{
  "num_hidden_layers": 10,
  "hidden_size": 160,
  "num_attention_heads": 5,
  "num_key_value_heads": 5,
  "head_dim": 32,
  "intermediate_size": 640,
  "vocab_size": 8192,
  "hidden_act": "gelu",
  "norm": "layernorm",
  "norm_place": "pre",
  "norm_eps": 1e-05,
  "positions": "learned",
  "qk_norm": false,
  "attn_scale": 0.177,
  "bias": "none",
  "tie_word_embeddings": false,
  "parallel_block": true,
  "init": "trunc",
  "init_std_qkv": 0.0348,
  "init_std_o": 0.0,
  "init_std_up": 0.0348,
  "init_std_down": 0.0,
  "optimizer": "adamw",
  "learning_rate": 0.00206,
  "lr_mult_o": 1.28,
  "beta1": 0.95,
  "beta2": 0.98,
  "lr_head": 0.00671,
  "max_grad_norm": 2.0,
  "warmup_steps": 400,
  "schedule": "cos",
  "final_lr_fraction": 0.1,
  "batch_tokens": 32768,
  "max_seq_len": 256,
  "doc_mask": true,
  "train_tokens": 235800000,
  "max_steps": 7197,
  "dataset": "wikipedia_en"
}
MLP neurons of a small language model. Each row is named by its layer, matrix (down: output weights) and neuron, and shows model dimensions 48-143. Each number is 128 + 32 x the weight over its row's rms, rounded and kept within 0 to 255. Numbers have three digits each.
A block is one neuron, or neurons of one layer that tend to fire together. Before each block is what it responds to, as a language model described it from the Wikipedia text at the highest values.

Responds to: Single-letter fragments, mostly C, c or b, that begin or sit inside a word broken into pieces (C-ecil, neigh-b-ors, cons-c-iousness), plus bare spaces before numbers (m. 1820).
L5.down95:157101085168065102119137134118160140111171176159133094157082166115139093162112137184066151099129110114131177134098161055136125090121148142061107127122139056151152174066210098174145056108166133128077106102159170122107141103130126116100080142098156162105123071187150139118123126180119076174
L5.down207:175179100140143084141108098089122189155114140134038110147132108136156091177142124121106147113124090132159151162155180211084154099090154152149124117194124078154123102070120081127168066134152106104103217112131111141081098129136146024121080156132147110118132108132187142143124111147166152165
L5.down293:143144130118119104161101107124143150162133107123132108146102157106090131132108201122082177155093132081157166119138097112135159097167100139096114186089174120116112142153145125175132122126130140100107105144194149188083125142155065151141114098199146138126158073124196156125130107078125148124
L5.down413:105151131096145087175182124138132139138135101141229173078110147107086103193118105109138151108166148157091177131130125082108110105129106123203129106117099173111115128150127083101163129084129144131149132160101150182141059091114129104148193118166107090120132120164126129136141171143054098193

Responds to: Single-letter opening pieces of names and words, mostly M or W, after a space, hyphen, pipe or comma, e.g. Mecca, Walker, Massachusetts.
L6.down6:191147105107157110104150151125152134154122135116134101210154140099075112127147097125106128108141121162141109049174102117115155109187131172075149145110127134151184207127085156155129139134138082123139096124105132098116103148137137151155168140162139071126074166180086116113172138134140133114
L6.down82:145253127107064125152112126048179085131146134108137143119092141116146148112161130129085148122133095146137159126079104186166111102165134152103124201181144142155165138132108095151121129136097112073094154159128104118102115163145165097137079118116117126155174123099166138171094087175163140119
L6.down143:129105062134154121123125098162128186149117122100123167123106074158104159070108129140155113098120153153121150171149079111130142098176139145112161064123137133133141127082154143151074146086097145121053106092104177110177093161184152153107138156093180141112159064113072168132107153126156151121
L6.down276:130079161115096111190122110095117123132178156169169147096150151109108089193087140108144136098129157135117190128177144108147131122121176131145121086133164086176145148120095150147116044091105157143094142083133185191056109126087068127150122124162118131047160157076115181101126132100032143155
L6.down287:114091077112173198114172127099129172099138142134119109131161125169126084080112131168098184138110070103128153120147106109144099107117127168138073176133081124167129114177077068173103165079116149134167156156156189102131138176089103106151136101145114160140138158125168115163047142059056172153
L6.down299:135069162135157156196146144086133084154067151098141152142096159189144122135058178137103106106124103125145143138115108135124156072171087169080111091055123094110107103099138098110087166149132134109125104118115169129161084156115133089149160114121085135086098123185111073179139109116024126136
L6.down316:120114100119112101126095214099124146144146127085148126148130147095140139255088114133121153079148101141142077082126091110125124165134110151116127147114124139165106177115158118124096159123128098114192113038178135147123101163080145126128220101173109108127171143120239130124146142104104108125
L6.down329:144053144113157076155068109112154128108180129115101112111117173151174134191173179157136164090113099090097116072090120151091164075137119140184095180099099124129132147100069093135141111144122127159147085138187158128075127174126127147172187061144120085141220083077159112108084073157108099123
L6.down385:215128150150124128157170215152112189117113129140174092160119121169138206161157089113159131145123091121094064108115111117092090159168113075126114185150062111131134149068138092127125129170132104114137117211156131126129122071121121139146136126135055152162143136126134139176128153128077156130
L6.down407:129141160091149141171136111215100125098126129088093094090121097097096108166123138141189115139094102126137167077096173085137141117128158102158093139125099152111150139067054122128071163095155179067154130163119200167088142075123178186177144132147124165141156148110061082129159132132129093143
L6.down447:141135144174104106168078135131166134084137135107083133148153126135153096168067127145140157125175088142154112103175160153093161085122196133132062122112144181163117107125139121135126104179102149082068098101131085143109128148163132119099066152130106128099127151173206141099120126161129091146
L6.down450:142106083131155107148095115123098097124104144117155095156120092125114108146119132118203100116092125117168107123164134162114070144057128134096180093137151126165173135062163159180118133178146076139106111167103167117165092086114112154135181137147158165092143170156173145121154119039170090107
L6.down478:153091150145147135140123100056148191082118163132160098098185154115157081084062118061175162098103136136103132125131143115151106140115122119122111167087159143195161155162068126162140103102160170143153133131145098075128078110135156138138097081140180159124124096038103174121121086143115141112
L6.down502:179069130080155085104138111168117142077162133082154169193181128226105144075107155169108154078137125138141103135127097118094113105156121120126109129153116070172158133058031098144034124128154147118117115108155200154127059141142120125108125104142136117075150133143179124106147116145110111137
L6.down569:126113161085179153138141127141111094149080101145170161093034117110064143144085098110140197094149181098152107084108118095123113133136138185165090120055118206134097128095139133108094093141146124115157095071156099148083147134134102184078203137128126111114147202162172169134142147133104153135
L6.down634:156156180182078126177148099079110152128108157138133156148162090178179159131143135147149104106177076149156084102155153103125094201099212125096126089161167139156132132168110148090200127150125110123072118126071073152127128073066143116129120139119086094102165110079136144107120133107135129119

Responds to: Forms of "be" (was, has been, he was, to be) right after a subject, before a participle or role, as in "Zubarev was invited" or "he was confirmed".
L6.down0:173144128120088119122146178082122136140124079110189140127120135152102089079194147129133131144092167117132169106103141104109139087126137195144138169080140115164148194133177149098074144124078142140135178133091085080139141149059106092166141145210178086123128190138084126064101133051111142065
L6.down27:089189099158128042058128180138103161097153144125134175122105161132115090149129096191095107140128185119104189131108148115170153143167117151207154114120104152125070101144128125119114107110108147129123148098117143113159108086107162090152124128114121139151106038190071157177087169120112132099
L6.down29:172200165093167101147108085141128126160121157078162108111080209116091129083163081147139122163131150128152128081081163090119150096094126126150151069144103136122074121097105097101115149119117118164109170088132176103181100071167076123099150136141086169146144075143062109110078162140161206121
L6.down67:095109094118139093168141115106123188084142107082142142122154089101075110146123087104119145156068176117115107129147167133186116100174125192136181100124165169101154104110131083157151087133124134080094113210145161160081085112141155191161156148123116137091153105130156143122094133082086114095
L6.down186:160127083065137107164124140117138130111136158129059143166108117147069159122161094114109161136123102154173124127113121136125153102138077149108118121219158094171137127066086101116097105163142076132121146132128108161153163084179142125110150108122092080106160133123151143067090142095135174081
L6.down193:179209095106103160142124163178113133175110104187087134139155156083117128136131105093088159103132117104120130099086080100067098139122094167103102066087116119140109150167160080120128184117063123114140136166096166107138195150164167195178142133150109085141153084141062138139095146173162170139
L6.down209:128150165136179100119133126116177091130159204150152149117201113113105153163134106119138100082168109155164152064120149124138175128112136078085123052111143163080077103073165171127134126143138093146142139164178160049144094123141143096085081155096160122173137112091118117092153144147130162137
L6.down214:093123127163101128077133098179178118149165136176193112097121149137176062071150167087099103143116076103135143103206117106071110096140148192155117205072134099109098191144074152163134110076100092122126104146186095181096151130111072102158138174131170105137108097122166156151131134074096189199
L6.down277:110144111168177149076125153129140173123130188100165132117154177123140085092140124132115146176134090100136135111133059122148063129093083123204154134114151105148086110112117108151141099103123186135125158193153171086167080114095161140100116118151122117102140090121036141066163106112108137091
L6.down354:130107129117137174133176158112103142123068081116163193067149182119126121125060172120109118153074096173113155119192090095153167128158132113144101110101168131108151199178146157141122155128168140141110097139125120157121146132214145116154139140123089112107083079194079130113084105096158127145
L6.down363:119133110136068150126124135084166165104138180175119173091192201113166115140141138122128148097080135131123100129165119100180068167104207154154127201155157087111087099138113103085088133088180128121022140122161122145118086127153149116083105122138146113111152124129180129171068136082161118121
L6.down449:163084170064159089123156108144109123101123101129113135183117141136140138154118108069135150098097127144057145128139143126110175116052162145149089088155135190144128108130185124107128103124116128060164128100110110104138125074191095192159068090154153061147116135158130126112103106156095160180
L6.down534:158158154181133140162091093160071138180139114138101201169156156164176069126157129114141174088079134125170098178119128155096147099130164150155080124177123102136099087099074092151082111103133135173111162148180126161075120088181149100170110110134116131099140123165188131139110085095090141137
L6.down581:086190103126096135137191108163158162095116122178134089136176208140178087106112127151117136125067133110112061131154112085140126114137192165192112173124106117107109088116148126106144185123059134126088141123143084104107062156105147171152119146156159102106095107162059115184144158087119113140
L6.down583:157129109147156128062139154087137067151173147139113150132105060079114139102131107101146078168119192161135185122109129149096121114080116087088168051120147135144152170121180129192168130090119095089077077139113125144118085141196115101139171165155202081147117163115090141167119104140121115101
L6.down626:138193081178087115064106123110169115136155118127116189105162138099077157118121111111185071134143123167176117126127139127070138153114197117138149141090132133127110147152172094129081101159137124093121127114150125090174123200126153127150134160129113158099156166122149088126114165122195118074

Responds to: Mostly infinitive "to" right before a verb (claim to, had to, signed a contract to), plus contraction pieces like 're, 't, 'll.
L5.down40:108128073138062146189120144147157167102119112140109144094132179136208134071129118165099177132116061130114092173168105100142161135110161129154138123148146146094054105051084093114072135126135122084143111150109140159150176148166131120079106112099099101102155142172178111130131157132156145091
L5.down90:143149107071114110104202159159105080130160173139117128147101133135151142098103151167101131119138076155134129150126156146129153138130141118076104207108147065170132121187068134122081097081137174116151137113159085184156135123144136064095100159066147144160061098092143185161110164119122128173
L5.down313:123096085126134082102106142158171096135089072130127133187086116170125123089118151148071183159133105104082150165134109142139159164130120101153147136162054094189151131116126206120092143068064146109144125109140112152148122110111121155132129117158116146136099074128102101108165146126090153112
L5.down407:131160102156112092112116071140140166110169168158125116096110169070082127156096146136140132107138155127152096152155148094156133106155165159148116132149161131167146110071073042184068124067115110127148097112150118085204108106149110138063102160144153146170124061132208126149096151180113080170

Responds to: Section-heading equals-sign tokens starting a new line after a paragraph break (==Life==, === Blogs ===, ==Legacy==), often merged with a capital L; weaker on table-row "| L" (Loss) and "during".
L2.down569:113135149119133095155155122121092190196088086094092150113156130075145099132187180086112200146113115107131135100135158128095155136090119100126134102102097109121075114068089130087139115123134141109166136187118114132129104151143100142167091167112065126141149122151123126137126130217120141130

Responds to: Separators and unit words right after a number in stat tables and measurements, such as the bar between goals-for and goals-against, " in", " m", "–".
L5.down56:133123136141133134111121112095203092136122074177135079111155131148168119183099090071142085073167137100185149134123136167120143126135099127075130091126116170169161133099133162180143115139142092147137053148143141159121123055148096121131175073127126120105128092066080137167108175124170150121
L5.down347:140083108183115147156155135133147059098140093125122089134127149170142141098068100176115131172064109166065118150125094127133141114119120098151199156134140117146109140169119062072098151116119100137152149135047165081158087133132189130126180157134096188171110111110008108104134134127120128077
L5.down571:112144123158114091151151106088108103096163098124091114136036158130102118134113134137154124175185113137158137154138134156124112141118142116113093132190107152100143145126188078140108165132154127133159137153126145087176123108078126086122117125056173125186110087091126105114103130125133163160
L5.down623:100151089127048159129139157161164115141091153109130141165170146102143128133127124120216148096104098105157110128049114129111152166096095120154070064107144113093130161105194128113059142146093117132161134119110114126103126143111144144155134110154171108114120089119104124139106133103183106122

Responds to: Modals, negators and infinitival "to" right before a main verb, after the subject, such as did not, can, will, to.
L2.down90:138155079122078119092141115126126124122135172178180143087186136091100124084153112213135108137105097101127088081142146121185185124091113133121156138143111167143082144058128122109126157096122109163176146171132152100070129182129118099142119106176072115159140084127148133169110110124139144049

Responds to: Table and section formatting tokens at line or cell starts, such as "| " cell separators, "==" or "===" heading markers, and "1." track numbers.
L6.down31:223110119191114167129137130134146139130128154119125111083147166141087108084110118133092155160141099106124168134088166115096101123159147087109086093160146113216158080171041157140163150118112150102141177118193120126125141096113114130162131132132121107166096124105019126101134143152170155114
L6.down34:125117141137116144115093156175147143137156119133194065083145140075163102156122156110131095141156124171164140087086111113229140094154174182065098128155180111113086161096164117150134069111117123127099122163106111117177122109131108110133160111179181162121172085156050167114126187120128137129
L6.down48:084154112212052090151103078131134120140141142148139091091168133216108107130103136107072168155163137131156138152185133070172099141090146189081148053076132092144151138106134140095163054134154150108180105183156100157156100116107128158127167167103124172125164077175124158098094162109103107127
L6.down74:098141140142196199142109121150163177105143110141146149114171138113117085106138111161176123148051111149104089168103127128143143092151149126126095124089126089224114100091075138096132104136095168184107128129088112109141150164118157140083150151115130118178102149110000161142179120178125146131
L6.down157:025105159175163138135154108141104109136137158188131145158105147147142121135106096186142154099125084065141126084093145174107168128128147106166121115083122150098098148092134156123160103158140186146067142167100164103138143129122095116101086111086154103169112083108000138131187124147121138156
L6.down174:072169119131122170152095138127118069171176107159191115138191091138185087105177170145157123166128111120167119168126124143178074130134150171116199143082137109177147162089119092147165103131143159161151115143103112083201056107111119100148089125149132147075141144034069167093098127153132152142
L6.down189:104141132100108082108125083131107095123107160164095114119101131141104121172098157175126061124130188094118142135145129153147150143129112157117134206138144123147136067124167167141186189132150101153169092094142097152110162092113161185155137173129188067111161135106075030128111108172083100105
L6.down307:132122050124118160078074151148081107162129129127168188137117138115128098139161147133129131109106143121152156158114103083128148206187084142150143144027122197108139149119133139216150143164086126135097089062133141150174089130105104142141140108147088172111113075105153100105099138064097154113
L6.down362:090102087169164089153093155150144151140117128117142105148128171127179129107067089114111136121113089151114109151121125091129149120116114182111149116120135099108125161092130175142165131103099134143095142096064172158194094140095122116151211166096128130132087052136032124188225093119156189153
L6.down486:107133158171182109096089111112107128136106119108192083152124165101165123157120117117163143125085127086112110162101106156151129115142148180113131126073115134152079148071104127136130121062093082089111137163117143122066086110147145101147117136135186179139106159154074107126227123154152105146
L6.down503:125082091140127175115149110092152162125180157159126104134136120177175138162159124131141127161090121162127079169064171119115138137145145148111059118145119125119177126089125175120147143117105118114078113101085116161113061156122140131130115171076152119133171156161030197152168119155178089179
L6.down531:114111123121191131130100201174139158117072186141209136146195107144138091176117144097059134151140092109147129165122161126178150134136057131101088108116063127164087147130141157102133136125154142086081077127116095151117179132135104177139177143141088103071105140181043120174121161126109117092
L6.down543:127141119135072128110156134121136150189093118162080105190129150164144108138124109084151104169156155174138099108087101075155058161119137155102082120115030086125131135138157096143107171111106115108102081197088162169121080109151115128111131172109138110135180098185072145147149171149141144097
L6.down561:023098140157127137114137181126055136121091155118129100157136113179174157072132128062104153166131119159150166109127130149181131177109154167163153101117127105166078131168161149099140127127135164090151128142061090147146101186121100129157200134128051094048149090146173115176077071094117094142
L6.down577:104211135135109121133149155076145121090143169100127206093168134135079095123097137145170110159151161210076199127099112127150193077156124143115119121174170155126150097118122128059099056156093113133160127110077116149113149080063156172140161157129121071107203125134140078125088139120120140084
L6.down600:098155072085161151158091106115113140146131106130155161111182086092106114148166147116171175140083161119150159155160137184063054134125153108173130116171160097098163118130078136148104122191152157181139127055145166135093093167195127148091118118168113100188129107145081137143133111065088046073

Responds to: Separators (comma, pipe, and, as) right after a multi-word proper name ends in lists, tables or cast credits, e.g. "Pramana, C", "Hunt | A", "Young as".
L2.down374:117110083107067125107092109151110086113140162154165220118162146121121136132188151136197108123106135151132095116096174156146145120116137093158089157098156137113091173107132121147011091139169129082114165123136114103142081151180122122094135117126111104108192164127163108123130111165057102145

Responds to: The opening of a bracket or phrase right after a person's name, mainly " (born " or " (" in biography leads, also table country codes and years like (CHN), (1994).
L5.down16:087123138139104174148152079128108135162143152081156144175152140137123147080161113098151174113087094137188136144112062155139096130124131155136103072156123088129179167191151145100127146142117137117128172105170085118128089139122077106106183123154083159100176100125047161117176107102125127074
L5.down494:105149145156120202117066118153153121117107149062126102128134190144155098106074074113119163134117097184101100194125083117129117142109112164121116136128094118176093087106111155118104130064114153148121090078133165136182118182164107147079139130104084139081112125174202128129125173069135162095
L5.down533:172095112155099163135024122109116163110098120141138118146124158138159160144097077089157148104074099109127105145127163154109146055115110180142143094077162072126059148183162147109135165080187128208092166160100168138091119130077141165133107134114138143149106085162104114104103107111134148126
L5.down544:122097073157115126128107105112127148088119157116097148107144086114146142095078169127114118059157111151064131171129144145150136127196132181170218164102084110173106109138134189128146140079154123109127117094103109135066111127108149118162137104099146134109120081102070118092136111176093151155

Responds to: Final subword pieces that finish a word split into tokens, such as strateg-ic, econom-ic, Seago-ing, interpol-ation, and the last number in table rows, coordinates and times.
L5.down151:169151127082124092123091177134145150113159143185080077161154157110134116164188151106140186148092105155144176161110104137114119125126101102083154199144119124120151089139104069122176158095139128101118152119138146135067113143142054146148079149149125145115070090143112108169071073162077135133
L5.down379:121137152088036087179126074154157180157115132171146051166123137182119092121149108198126134085142120177131120077157157181058141127094121120126104217112085112101123115126093116128139139153115124099174128118153129046082182121182098185148108129126164124136137138116090143199178111131128131178
L5.down582:095206130130106146131141143156160106119133118134182168135138033173098141186160119139123102112167112123142120148127162088141116191124099082109112137113132155145144139109119174164156124087090153172182101105075136099184108102088113125132117160143156127107118070103107072069114169110080139104
L5.down625:123184190155109122103089151101185158095109092139109119203115159130153144149178101085194160159171104076122119078154119125095145122145133159113130097111101138145040131073112118116135190130104146139140105135196101188096127205173121074205100098118169154084109101166136056080169128143133121136

Responds to: Final adjective suffix piece completing a split word, e.g. profit-able, theoret-ical, eccent-ric; also " and" linking nouns in section headings.
L6.down5:152128129158129115153177166103117137110156086189153097142111119119158171059116128149119161124136097181105100089124079134120146142121104144158110164081120164143117130077115141075119178102099143077134124134150110136194133095144175157129190130131092123068068074182076130163094175116091109107
L6.down42:083139126153169159128103115080122154073068149228138120060100203109145089105137117191123118086136116120142117163129094099113116152104109115118129142143148151092149155106088183196096150034158083112143154167175147169115156141113100145169127114142132089131113187165096051137155085135111139130
L6.down58:141186133120147157174103082160161121150214144108188135189104080139128075211124137116157113128136093190114101149090145137099059127112135175135164141163127078103132142097148112109062126172135123143140150099166121127146139117085141131139109090145187129042132113152184117133080153136128146168
L6.down152:108095107150123142133121095221143116139135159154133161097074105088117093083132130116141127144146188147079151137152100148150165153158150144088151119175195126145149169131122119151171086111146112137127090178133089160175084152113129111106034074130165069120134143116174168130173085133089113097
L6.down203:135106066135149179171113119188095107185099150100115139097121095104123184120191098156167184132092117116177089103095138130134114217157057077139112095135078156124125081140103105113107158163156120125151126155161169112192105131126103134160132125125056140185147050124162132077047140075147116108
L6.down251:195137203155167212051111134191124081104164115090146190096102129104141126117111070130145103095093116141111124144127140179140170168152121161082149120151147144114127159121128164124162120089107127102099131143082067089122128125156136168103122171126099142174074122111008196141163130129112130149
L6.down289:102182163134094117183132093132090124137103132126103114165099122099097167146097164092185148133155086150133095134113090126091160163111142114098114148178160143065118128146104148132160181146166102135095114051133131158103159099126138072084000141085180101126132073109243088136127076138166145127
L6.down338:146118139114125134179088148097090117103136202140177157127172094177121102127142142131123152141096112145178061138125099136111114208111193140148130126135139114155121179132093131105108135156100112074112146070097135130140137131199117055073077125091132150128121134128255070109126122147123121134
L6.down400:125097155156168155137053171145103104086055089127092124174089112143145129141175158178134137150150154081150098162108147192144147141113105179175125049066092112141104157130137128191089129113150102176125154107107090175143134124210112099140070149151102159120103069128127163107141074108119121163
L6.down443:132089163149172078124129131102117100125125125153117132121120135146151118124145137144099119174125065112156169157103121141121115108149090097166177163143131089087131106142095077112149192091162095159189135098097123179075178137145147150169017132124112110102092170131145151137135128103135180185
L6.down475:127119110142163118183191089085121134136105112134083160102162083112078119163096189118136123132130115144149109106176140134183095142138135100174114145163104103148073104116127119125161113142136066124174190117118142149128161158149135078133106075152174093143095134140147137131169100113138101138
L6.down494:112166093152079156155121142139104153118121165119135190163175113147134130071148094166137139122120123174104124159120123150119165183153091182138144083142179105141117199060139184097100118140077104130127156159123072099151141128100113063127108111127109116104165140105180134073168093136136102099
L6.down501:115125158086174125156105128095124161089101088114081134138168172144147151148087106112157112140141131181097106118098097131077140103176124135088112088168196084132130132136138118120145108140121156101082175184132138175166108103131082132142178185133156174130102143190134111117121123115118144157
L6.down506:120072104130127135139141174146089093136105119159143139160145123160137135143118112110179132176098163079131112167111147098097088089136152128113111160112089106135084082091111094101197113193051107072117173126122160113136093127152116113099123132084126133199125108144118099133151094079113139218
L6.down521:118120128104097178132108207122127068124108118106165147060096133123116154139109068125139159154101144107158136078130119142109063133152127160109147148138121118149135220151180148067084093125147119074166151135116107103130115115125151109115199164161140140128097190053063135104123146076170093197
L6.down608:151072148120147109116074138124157172144133204145097134106135071168114097126151166138114086124122156085166121113145144132103122165126132155047159085131114143126109177151160134156118141138116085123151126135144094074097175120101130100138116132144138139115155108145102172109145110187198100166

Responds to: Modal and auxiliary words such as can, could, must, would, do not, right after a subject and before the main verb; also weaker on his, a, I before nouns.
L6.down26:131141136134095142151144153162126097081151160130085109151080169129080112103153141141124190088203127093145165134128075063107153200077179083111166093107121191180153108127113106147093152146127086082136145126156139199086090097139163150112148159136147178121086136120097124111113127168120141150
L6.down36:154187164078123089131171169106104129149161131098132121110085092136176126100169132175171167111101145073128121126189107079142156109096151138103152099122057127078070156082109113153161101118117126116125146188123161118163097123147158113126110121137116104057165192165089107151107136108142181027
L6.down75:168152169174112098181184131121049162117123112076140125163110156092105106112107178139105135168103118106087103160170177106120144124070137079092169156081159122103099099089081115070151166103132153128183136059113127130089124119086132184147147199113119110125098162129156113085141089147168152077
L6.down89:138166081150123148131192184153147113130162190164100141161150143105121131141104066102087097146120183178126165077095123074136093122107091097124127167145100103097094115150115103114087146085065129198146150143150121119131102143130112186157166076186177140100150080159152087098101158137084162125
L6.down144:101168065102094072194152099099155182088153184097145105126105145140102107149149104150090184163121066181124133090179120147134154140133154144097159127141087094165089152113154135151104127133115135148174100148143146133114120111162105073079079105098100093108145082159196050123094159134135163095
L6.down341:135164121113115114129090113129087119170185182142119105133099145121131088170130102147126124087118129091056122121103123146137110132185155113152119143134091177154104121115126107130152167128117128089113144160151155075089155105147142109104084159091141171165130128147255128084108143178139144101
L6.down418:139136162152149112090164184121215063149138108160111141099136123082147091165154096156105130108124124078135104070158099084135127081134133105125119155081085161079139150100168110137133161143073110106174160167111134117147104047139160143087090115102196108164101202185104181171139159131054106132
L6.down423:205112140170150119095172106125075100132092147113133123127107149093126181101125101102149129137146187097177129136155103129070122114150070159175136113121117166120113104177131171115137102150142117128111145145153126132121141130069150128112217132194121123122117124065036194134131126193095078153
L6.down431:102146114126008106124120137173057100095090089117097124173073149119126145078094163147152141134146143121139118126156124152137165088170150073109116163167184109136167102078167098110146124079132140136149175119138119066151126127132222107114073088137139114120173146210211132146104156142127095142
L6.down469:105171077161129139119091126136130160097096148155111145121158136133135098122130108163104159130112118155099146077113106130145201137118133148136101097148119160171153155118136145146127155167110157067086127132167066117136080114162108077097109101052127124135188083138110052102147137173113149124
L6.down483:145120145092122102111062126079163092122157089118138150122141093184178068103150098194123072090108178194125132109150141127133139119138175125161149127149097114130060125070111147162161137138065117089094182122083161123131121132141164101109059126111146149129167121131126143107124142113113175133
L6.down515:110133068153135189040097137119162124136187143146136165152099166123147124145158124156084087081143096140134115140162124132136131156119159117136094137171171188070134112121152137203113113140140138141174135125181117120167120082149124159092147175109137233109093121121138090102034109149106062138
L6.down527:094132146152109143107126160087151130105088125143149157120140059094111146074097213160081130187088128158167090113112134141183109174095143100105107076123099133155116136081114123103067113137121116095165148137102088101144115167162083154156117118138136114100094115155113122119106136118178123083
L6.down554:187139140117102141098101148113104089189130114142132099147127095163098123097220129105149134139115135153169159131095129120106138103082159105133144098096066187102093104087076150184123150099087131121115134098112132105093097139150151171141199115155159191119090144120132105150137140094119124111
L6.down564:111115132101061123073083132166072107114158138109128155155124136102122175100167128172093166084181068119104113100135124125140115090080140170130123120079139161128170132087147114125151125122175124142124101165121114218125184172085123104117114149125137092123116207164151103142165161089116135181
L6.down614:133183079132088162130128112151094094143087122121111100067144107139152151162108130115187034157128161103126140141098161147042158138078156137172106138135051178139143118132105112100163177081102128087087117121146101151174151101138125159189072174093162114171167104144186110137142109123156142123

Responds to: Fires on the line break after a Wikipedia title and short description (British politician (1854–1930)), and on word-initial capital C in names or codes (Crawley, CF, C829).
L6.down11:203102184108102096135116111138142099158152143084128167109112086095106163123132120127114087123153102143078074204132098123093118142182094135135182124136150156187126149138117165156142082163097191174151102100132109169193105123123111075179091151123181118132121107061115102127097107152109102124
L6.down18:160111099165076114131123123096175137183162108105133166141111140185161149156148129180123159083108121175144129170129129098132112148176135152154168113199163106145160134123116167144120116075072119063163128026134095129105117200139089098105159132146138114102082068111147148102069107138078148129
L6.down73:174124081153099116134130073090133153154120108156121094211129139123128080196120115157131118107110085129161109121120129180158166109150162133111138089171157152136150146062079125119101152106131123098095117102082111097056131112193108063145078080060150116122174075126152135127115114161087080133
L6.down81:120148186117161171117141115156088118120099176153168105152093176163154113122126090139185160152067100091167108155122126122055115131146141111171143136154089156096115152097089095123088142103139153120169105136102106129080068107160130184081109109175144117112102105160082154143102129049123186119
L6.down93:134158109189141087103060078123177175137152136131135157090123165161137159123140109170122134083089141140141130194113098069132158088101108139079153111147204073128113122082114107135109169062084109084190118117100120155110146180156112132092171107125180140077141190141017121117159120119113174130
L6.down129:144111090140157135129175094143152136091132097029105169161168125090132117037149173112158159110147148164090123149075086199067142095110111125155160082181117085077142162128136126082181149111120138109203128099141092148118115140125144112131115125159156114143116068101151115123143053142111123105
L6.down211:173130142157147122123097125165106098126149144125067189076166149108158124173140113132164160155102078117107097069163121169086136167118095163155150149078133122120074128057129103126066172143146162154168170060165119109115099137152131122094212074126132095090150055103132164155053125129115136117
L6.down243:132153131132151119096073099088112150104107181081079125140122132155174122123123124124097200147093110142106105159112083133172128107125138130131131186142184096110151181082127095154162124065129184161129140160174184085181170150150107101101107174115117097091136116071191142119104054105136162123
L6.down388:142117124125129141104113104121109073150114125146127149125198113187108117106130150065128145143155101106101155139107124080132130113115122157159104144135148166083118121188073128094099161150107129119144119155170117161122139158114055148158197152130074119073120100092116107150135147116145144075
L6.down433:142205093105055115133179128119192172151091143181083112175104115180224126110129139100139150140107101084137139146172158090084184109131081176100164080130093185120134125110172168136171122124159084107112138117137150147070107106122156159094142110137127140122175140088147117085080150087112090169
L6.down507:114140108075121151124103108125117166102121128097136119166188165125128134162126126160194122107072114110157118138162149153085089082142140092137152068123135076136127114164109116147142104149130076071145144130162201144125085166160089163074119132116121123131131127209118156128165143056154078129
L6.down570:115158123165174129152125089166099101127204136215162101124126141079184093153173150106136102099152121132144107127195193130147101126116111077081159090178107118090168090117097115150099089156132106107141150091133106134131096135110117108163142081134162102170102080101049176106108171201097122139
L6.down571:162132114173116094093115068114137122135128101128071086138090147113141149093156149148139142121130086182122100150197180136123076117135149162097160125165141134097128123136160152139140105185092066127101102121115077079142135107125131104156193097131162156148170142153188131153064174067142137092
L6.down591:147176108138103142108109090153100149127135160136105096114087132115160103144153135162141176119099140142184155187116168129099111117128129072132145135137110091163127127080100145124091114062095166146160151047100173169151108144159137142126176202057167201143140230106052102139079112049108147109
L6.down610:139174145190080076108137093165144161148123120108081117156072145125152056150145145144109103065120100135085129111161136124084122133101126144126129165150122061139119135159111105135140122103082097098125143191099100176137054144113100076135127085170167138148178157163067083150143123102145165169
L6.down628:155148104051090121133081120113160149151101086080102136117107161167175134130132192092140155154158107108122110191120143185115138054109133100092103155154118081083168061091134147119130144178172125106167167177141125082144134152096093070110040109037146114134162063073163173141107076148133161128

Responds to: Suffix pieces completing abstract adjectives or nouns after a split stem, such as educ-ational, oper-ational, invest-ment, advoc-ate; also "and" in paired phrases like track and field.
L2.down174:108148118071140101103161159126153162126096151136161130146109157154111108083187151159090054084131140158130081126121084111177116096118187117169134122173111098118126196135137157141117181112104143085147158147086172107139136129140112132097095057099148121070196132184043146192144109090098154104

Responds to: Adverbs, modals and copulas that open a verb phrase after is/was/were and precede the main participle, such as never, usually, largely, would be.
L2.down530:108147134135067163156215061120171163079107183121126117138159120133183144093156142145131097163172105156136104111144095140166127127106139101126177098149110117109158152128152039142105128123150164136146163164104099071060148162140118133168107140091125094084183096139148128179089110093138182145

Responds to: Blank-line breaks after a Wikipedia title's short description (e.g. "Argentine footballer") or a section heading, plus the first digit of years and dates ("born 1947", "November 1974", "on 21 March").
L2.down424:143074166132103147101059121142120111084075181145203127096184112088138107173106139143147131118173145140102109168105095171123076119065071166161137121158146078131090088151138154164148106167180173129136123121137115149171133096106100126060130148063070081099136118144072130106098128120175142167

Responds to: Opening word piece of a past participle or adverb right after was, is, were or can be, e.g. exp(osed), determ(ined), not.
L5.down32:109122145177074115136112104111153134150117109091061160168106063159133142150115144175093121088150140146156114093150116112115135217169155136077118153174112105113159108117199154129169094132110113151175131097112113155110098169104135125069050108059090059118159148119060107142141099105148139172
L5.down231:170190083104140187079123154148043087101101175105086094136133081135137096160162057077107107103053145142099115088102110078144141178127153141188110143092155150138143146140092160150149143126119148098156176143154077161140151135173132159146176115150113069135117084151087148136108165131128078097
L5.down383:190115093130148089117198104141107136124077194158140069142113144136168197127136140095156132116158113088164153103117102166098168141086120077134161135114141116104074086141153100111113145111154085131127170116111126102131138178130110137131184120178075083136133086121255139135090104092128174110
L5.down395:151157129163125117147153112137108139074112158151154111069189189081141092103141099165114134117057099124159143088161090104114114126125138177106172154111167135145121100019129147119056145136118140114112144166116165122114123163179099155155224157093106080121138154130167154090066131089129144094